From a checkpoint of a small transformer trained on Wikipedia.
Training: a variant of Adam for these matrices, 141M tokens, 8613 steps.
MLP neurons of a small language model. Each row is named by its layer, matrix (up: input weights) and neuron, and shows model dimensions 32-127. Each number is 500 + 50 x the weight over its row's rms, rounded and kept within 0 to 999. Numbers have three digits each.
A block is one neuron, or neurons of one layer that tend to fire together. After each block is what it responds to, as a language model described it from the Wikipedia text at the highest values.

L2.up54:456475413423430519583475640531504482475520513413525524547522458561498620613551536467483555528457549444471545516540513605461594504409506565377473527451582547527480424519486446559422435522513508449488426530473397439475472474508503519511509400521487414556485500441546474470426506550497450431
L2.up179:495463471382516521551504552475434425468587487424512593529553570477472491469600560533502500538494555408563467557470522493580479558409505573426458502472478524450562492465432548544407395486491477512574507484467406556521507513495557513592512519440475457576438490493500467487519495496468442494
L2.up200:512505523479523480508563448512554543514521434417424586551457528500444495531601467469448559518539494601550512484372566439493461533437556594495489501453459462524489420536437572535480531507532481520560536422532439425499418456526490451613545513544407432549578453543493531528546540501543465453
L2.up378:507481506417453463615505497444494455459496536513478534525532503525370530485532465614488462496464532491494539476500510629481500556479430532528499495481574560531467553474430549517498408521545471524508543418493484489442571429402518539595547501451452500573582454485511486469432473563497449568
L2.up428:471497492429548506436476561470450491541455545568450522585338407451429519579460467503496516537561480545584463519513481480412426531471529526520518488567529512476456422530450552559509455536516569475554525415456444539515520563502475402480534485501515463504525481481598495426489507455389528481
L2.up464:624488550490488501573612465497550504508532487494515497545501523430422453496532516572512425513479583533561437541456562416577398541384492557460474553507493492480472442478433500512415508491455539495478557454546510520552438463574557480541557509545490452494431503557523566427525463503481468448
L2.up500:470502425458468589467411464571482495515501529567514611527396481543519569546525476411508482438496620401560529499471355458433561528485558499590568505518538518452561466519456507556513496386501530557473502378531475490528487478485488449527543570473528528546499471423632507448464519485585445469
L2.up597:579565490433502504535478536517475514475470535509429583513470487476428480539475462494407488494571542573553519544498475538430492563441446526500507455472519446532464422521414484548428401575475536508488497396545360511541442552532559432522446533428447419550453510547556553473444562473450510490
Mid-word suffix fragments. Short non-initial word pieces such as les, de, ies, der, iv that complete a word split into several tokens, often in tables, lists and names (Rowles, noodles, deliveries, Bolivia).

L8.up257:459419467474502552514446504511414458518523493480410485498508509599529491544492511469480551443486511463500466492456463463376516498478539465532509504447512516484519471450547546538439555551546513501549479391511617435460487426436515512452498453423557536530679513494599438519595483445507454442
L8.up512:535544526536437578530416505523392458490485540553455603513473531537472478517556514487553516446481577437462529409492389578549521461542463421509555487524489462511518502505471592530476553521567530550472436430513574560558448478459589442444521393380522441390460542477539501535319476479565507442
L8.up529:556460491380513602562390549521308467511455568566392527494558570512506517404588445551414448494517583491452444508509496519544464474463526520451522464480549437470500507512452565509454580434474479519504470450537540504487501475460487468417532466464558457490619506460547530523540560503537588374
L8.up578:506496470543445572519430530486363442432563577531524624516523553528459465531481521508533513563578513484506517449482502485381530468511474452478531530554485561498549487508464488574398523473530491539462463452567527500516470559445505512523569484449513488554606433468540464537455467510499538391
Word-final subword pieces. Last piece completing a word split into several tokens, often before a comma or period: Slovaki-a, railro-ads, incumb-ent, Garris-on.

L3.up337:411465588490447508527544449512525438478493518575439516465508397616529500481441533499499508484457551475542461477481509512497461455420465504531525433381516562545430543521491503520434415529548483386540514580567501529483551477533535455469481540435365503576466409474535488562502486551594446496
L3.up627:520527544540439500459393420390470565537536570439481491466458454493512465507424575468465622416493498414457542482501521614506393505507562588469541498529533518506418515571445556524458511509481511443461499499434463514484538508474511647576498486473454432540592513527529511373494482552546517524
Word-final "y" suffix. Fires on a "y" token completing a word after a split stem, such as ply+wood, rain+y, Rock+y, deliver+y, Controvers+y; also similar endings like ies, ia, ö.

L8.up170:489565469370466480482372514535568483492543515483502508510509484496531543530525450551487516564459402520481468548549540454570524573422535503486547461523553529488456497489435513501435573559406591421507532460536447485518499598520473571531518508537569523483479422456581567383595515388523524508
L8.up316:458529449479490481481447489546536404473601594568510470467529533603548483622562471537493550525516474473487413560504558538549514569460591502604468515420502509440433463544521434462475547541480508423501546446473388410520445577491452563485438517569465537503500409443575501544556425450500500457
L8.up397:440557505467491458468410429523523446512443516491489532465570486515508464504583503549442506557516570454526478449457540499525567457527516544449510426481538545501494452489383534485492467508498496441486573426604422532536526572544508530563425499491539501495494399345477525485540438493537565496
L8.up544:460533483480466446467361443455503497521508528503482492563446406487479524527532546504434465481542474401483491516455568593533591580560481467520558512493492522495414463536494508535458509490440541450480530527527422496546507466595557457509469427454500478519506412440563560415488521382522510528
Mid-word subword fragments. Interior word-piece tokens in the middle of a word split into several pieces, in varied text, such as sur-ren-dered, vi-ci-nity, Nin-ten-do.

L8.up10:529470537460597461512472526562560548451565520500532452532419405507439512574367616461448539658390536550492454529467504505535479560568532515515458507554472497430470447480507497475583555518436472565502589496536512502479503436560509450527504526525379470472494530445592491513456494488527503514
L8.up136:408577612508594527487519445505547509465516544545416528503451466548459588512448506512503488586429449332521518497465517535538505548600440531497534548493472523493455449527481529555543484584470507466500467542467440506545506339567503504494439391435413425419392525477455485480502532513563475522
L8.up537:500512485495561541510535341460577464473489526455500554478530361467512491530556490517476454543519466494402487551541549505573536510488459447520480576456567528553500408500476499438489485493478510427516555410486498456561461411639471459466409519533457503453398468459455462492618536504558469445
L8.up631:524505507480463517434493401455514487502535500410394534462468373494501577509463689526521588480477520488543542476379530568574491467586459459457549494557467501584461533485462458527466482518425560559505611465566492557457525493500607508397516410515548467522448488428599529483456517491600489473
Article after prepositions. The indefinite article "a" right after a preposition or verb, mostly after "in", as in "In a liquid market", "converted to a", "had a".

L8.up46:454535475547430589467415503429438512422467615460515575506487482579456480616395501459455548476458552585604503468422473491433437536525474502500577490545525443509532540534466426524436438593381556518456435503506556539544522523448484475578563474490541402517464458495486510500474526515605446469
L8.up76:484517561521460553478483506476499398432524563421497569490525516557418522593466435445484579474604514579601526440518483484515462510508516499490552417434539489513514520487450418496364538625495517552446454508475590559533453486426451545547491412436494451509502500462529445506472496489618497434
L8.up83:538494458502511606533489501492581559501507549440478654414440427545520449595551532548520507469530468671494480562458455506472502512507484532477514470477527499454455491514528488451423501557515563570471494402505548522539413474484410499509576503535431468553526413457516494437456458478508508513
L8.up532:497524483486489538525561567455433506468544558434536579450393454557444497547459506457501555438501573465519480455474399464451495564447415492541538436550526467510564552514570537516540442583449516548514465561542505495540444535377474396512492415457592518508503433459493479527380448533425469415
Word-final subword pieces. The last subword piece completing a split word or name, strongest for "in" (cabin, Tashlin, Haggin), also teeth, backers, Gulf.

L2.up202:447500470533574645449517520611511401393547497494480600388573532560522557494506514533605471529475473463520521541529521569515454550536501528462496446499541498403502471525483444504561539481515505493516535442568485455481517438451512556548524486558590495467511488465489537562504502503451528398
L2.up209:522531503525554511468487475483541467479490492587460514439556436612510435561539530590475434423508501453506399576476499495498571522612520568523502435455497492507443612507594456500483529444536467524468523460498425483485598441483422463583477502434544396405468473577480542449455474496541498580
L2.up304:489529552494521637400432481474481483595563514499454532512545466555507484540516453483490570451456511478470458508415441578514466580570489535498504551525436435434486446514535463544574475479456544464514548540658440462553462409406498536416477470551444503493502473448506451525470404522591440525
L2.up323:520475498508489535483516604559450525439573524576413506551414556576465498458540548480552446548505507559500455504517575497625536557485450567404453479456507583437494562441535653439445545382537518459516524521510520510482548508496510388573503452460509478506413512457531520438428517492534460522
L2.up413:576540556515548566433519575477517549490465492512494445462486524578496481524469446552574519502471517512513416430453595619550623533537459510495443479474601482390487408397498503458479534509501479485521506477515486466577486524519428411517543500489434509514517476523449486493562555521489453547
L2.up441:546513527484449583449502515507463467447595561475454465449476569560515539444452476455477408545584512534514403456462513473551484497559453574431481384437485562388559523503519563486474533459519547440487527515568501570509597457419507370592504549490599492503490487453463542406439561561504487526
L2.up533:546515520415527435481510483486525520484646617556538585550510538580492559489495513561556485511525500452548468546545514517533422485653451523488479504450496521461452475523532465435499477556530561516579538504517471498438489484464497474506455522543536533500531458457481510499473537496415550543
L2.up557:607462470573523599428471499534520510550528458502569608598388451549410468520458451489468550445461502493500476412491431591488456571514449593444460482460523487531482482508539543552487477507522453547451493570548496418491526485415480518497477463493489493457437476467570538427460473476581398497
Music-article section headers. Words opening album-article headings and table labels, like Professional ratings, Original Soundtrack, Track listing; also mid-word pieces in, is (Quentin, Carlisle).

L3.up43:424517504484484611409497495552504526561507502433513503590487452540466484577385504451573551520613454567473405575487496481496602565491559561475582474455557513434553450514528462432459469554511501563564580521503429396540523434561470483466460532466550527502489566462543526463522595495467511477
L3.up564:466524538480507575455512535495508463554479531478501502482481453525473542535482526473512620584585463552471401483480570540553494612560434458492540518443532464482552424513485465450457455555480485527553629558534405575615585415510481518477429595432539499471457503465510541496523536507503484540
Mid-word fragments, table labels. Inner word pieces of long or foreign words, especially ela (Eelam, Mandela, Rensselaer), hu, eb, plus table cells like Swing, Category.

L2.up27:538576467415495524623510461462546415511480503603570589411483446526463469491436471545483510481501560426549549476518511437469516502609481564469554522486438477498458482578472540499470566495537526501475435487469449537528407543490588501466569468466541530570472514470451521539530503497519538443
L2.up95:480521474495478504540454514477573484488482522604511576504442488594466457516429477517445558473530521514434434482483424548454442511538443576473551465500469506437538420578486465516443516491406565449550437544587493532511509551483556440373513452538502427550518524457483506471514484501577518528
L2.up207:593550531511435510467560514417486505519620557619453460517446461485389496546457531442582537517470465490480440484508455514490382523552470518514536494418438468488456418562474584527499510523458556486502552517550518557540488465441453478530539585502543489543499505445504532576434495493541510471
L2.up234:437579512490518518607525456488514528450588487555509483468546416536385515547529441549462515538503541503458488467475388532515505528617468535542503423422488471402529516548454425555526508531530499494568582584558495498572505462590533421497530479490580645516515438450512504523484432512495589510
L2.up298:428509472470516613597521457500557420500523538583618494392527503635424424464479477482547580477550485442528409545536464523460431507514517442476499463453443459488531439603472515506492498535441505519549497548669575498492417405507458465462507490533452533513585465487455452512490385504522541540
L2.up315:529477512513501487478402520492504511503470475490533491516514448489459557517434472574482537452509473395511434517396518473608511457483510621524490489398470562524535594505591482515529580462493451442499467517637541533447514519530484437567461546531597380571516538533548484402471539485497593519
L2.up331:584540568541550528616520503420526512487533512531471532473492483567437445495484421560482560562536472475425478443445427469512448432582453548528485441533387443473473509529468442495507482534453514554509525559612549447493567418466527460527507496526537491540512522418448570490407521529528631509
L2.up616:496513570427549502475432535536505507551530546529578605539528477592491496503439471461481535527539482521512433456473470533446443504611420454415501409440486467459424455554481495509478510505494552505572546630430490543545453497457545484415445511490529494440437484444503445498545525484443435528
Mid-word subword fragments. Fires on word-internal pieces after a split, mostly the suffix "ual" in words like ritual, individual, mutual, dual, plus pieces like ric, umb, ump.

L3.up176:470518525442501538427569548487477579493440467567494466520446491460545541504407626435409567559491578453537514518482559478367493515507435482446503471512458498471460496516529470502525564463468573479533503503413592455596455540458578538491467535535487520582439549451517419477445521481551462532
L3.up551:542587410481507576412484418509486523446468523617458514454495458450449490543504578540486558566433523487525517449491500530519483537494518409449447531566421487395403481485492473538507464377484459519460543555488453481514394425572588442452438546506541501514501515480529454460461568489501567533
Indefinite article "a". The article " a" (sometimes number words like two, three) opening a noun phrase, especially the definitional "X is a…" in Wikipedia lead sentences.

L3.up600:493517515511483527428436563551532438471488492430505441567493579382474446546441466416473525541559490591545489520512511602441509483419520435505546508471495565584565539533434491494516447533507475501448581516469459483591473387491504532492476520439620488413496446409539458529426494559552509560
L3.up620:534556494506516611452536523497529527523407421460472534484508497402439486529489459553455514606462560517550468507519497537381522590450474548469563499461464475494506554568445451443469486520466406575520541573478575446523453498494479502604492507470475459487586419388537397509404551545508465544
Mid-word g after n. Short word-piece continuations inside split words, most often a g right after n (Shan-g-ri, len-g-th, Feelin-g), also m, in, ct, ger.

L2.up22:526487499472501481443454433502576588495517498572443502548455503405504484488477564486424461464442545500506380543420378551567495489583579495552472511483408532478515494460649580512514466524550497464571499465491495483565510556525477512504392585521470470480543486510515431422503494517485439529
L2.up49:483538460461556467493529461484442621508455513468592535455408521435498519426414592468464501475493571558441486505471441505410452460535491507500500559525442410513522442536446577498456398575490525469448405516430439542546463505454493512422593529500511588476541471452500504492450496561503410453
L2.up86:535475480496513512411484501509457589474562524556516551467510511506487498547401589527450544394358507544608481536492458576513541528456607473557470572512469590468554462504500518554451479490525442493456486403540506505579490472556509517540449577483553449473475442510462404472514489509563470542
L2.up181:526425528464565520456537402531555578536479456514479523512477437499485550522439606504428611562423462473508528442465509474551535430491430446421438480402532599480501494536517487504610508437462536490495492554612494552445451510544547450441409494552492456555486498549506441542564499423511555466
L2.up271:531453544435538502441479513502516563537484444474574517466417488414473544457405507522439498505451539482555472495479446477498557492546489552511430558459443422492521528466426529481506399517460496476487469471434498475520519539504520520473593548577466570435482501518544564454469465463470442541
L2.up294:459428505420526461435532537597446494448531444569444512545517480454543526488436517488498513454444515491472534485482437501460507428410452478525498518513567455504496493520517448549524466446557522471545430496511520395515516524571534532426482562482493480540496487414565475442524464489560485513
L2.up296:512433452513458543390490401525539535462474577579493566528502520535473602479464633514470615497358608549454458543456494563506573396494451527525418504451489525483549435487516517510525528480501470509542572484536476460437486487480571443479523493520485498541449458507515441477480454405541532446
L2.up361:504471572497489521490515477521514448494502565588528490481468447464541576558494565492396584503497464473548513525448512518534589443453492510451409463404524561402495500504518478494538556424424544487557563542498516443453451429499551466444429469497500450498496522485497486426527419414550445462
Indefinite article "a". The lowercase article a in running prose, usually after as, is, and, with or in, e.g. "as a template", "and a member".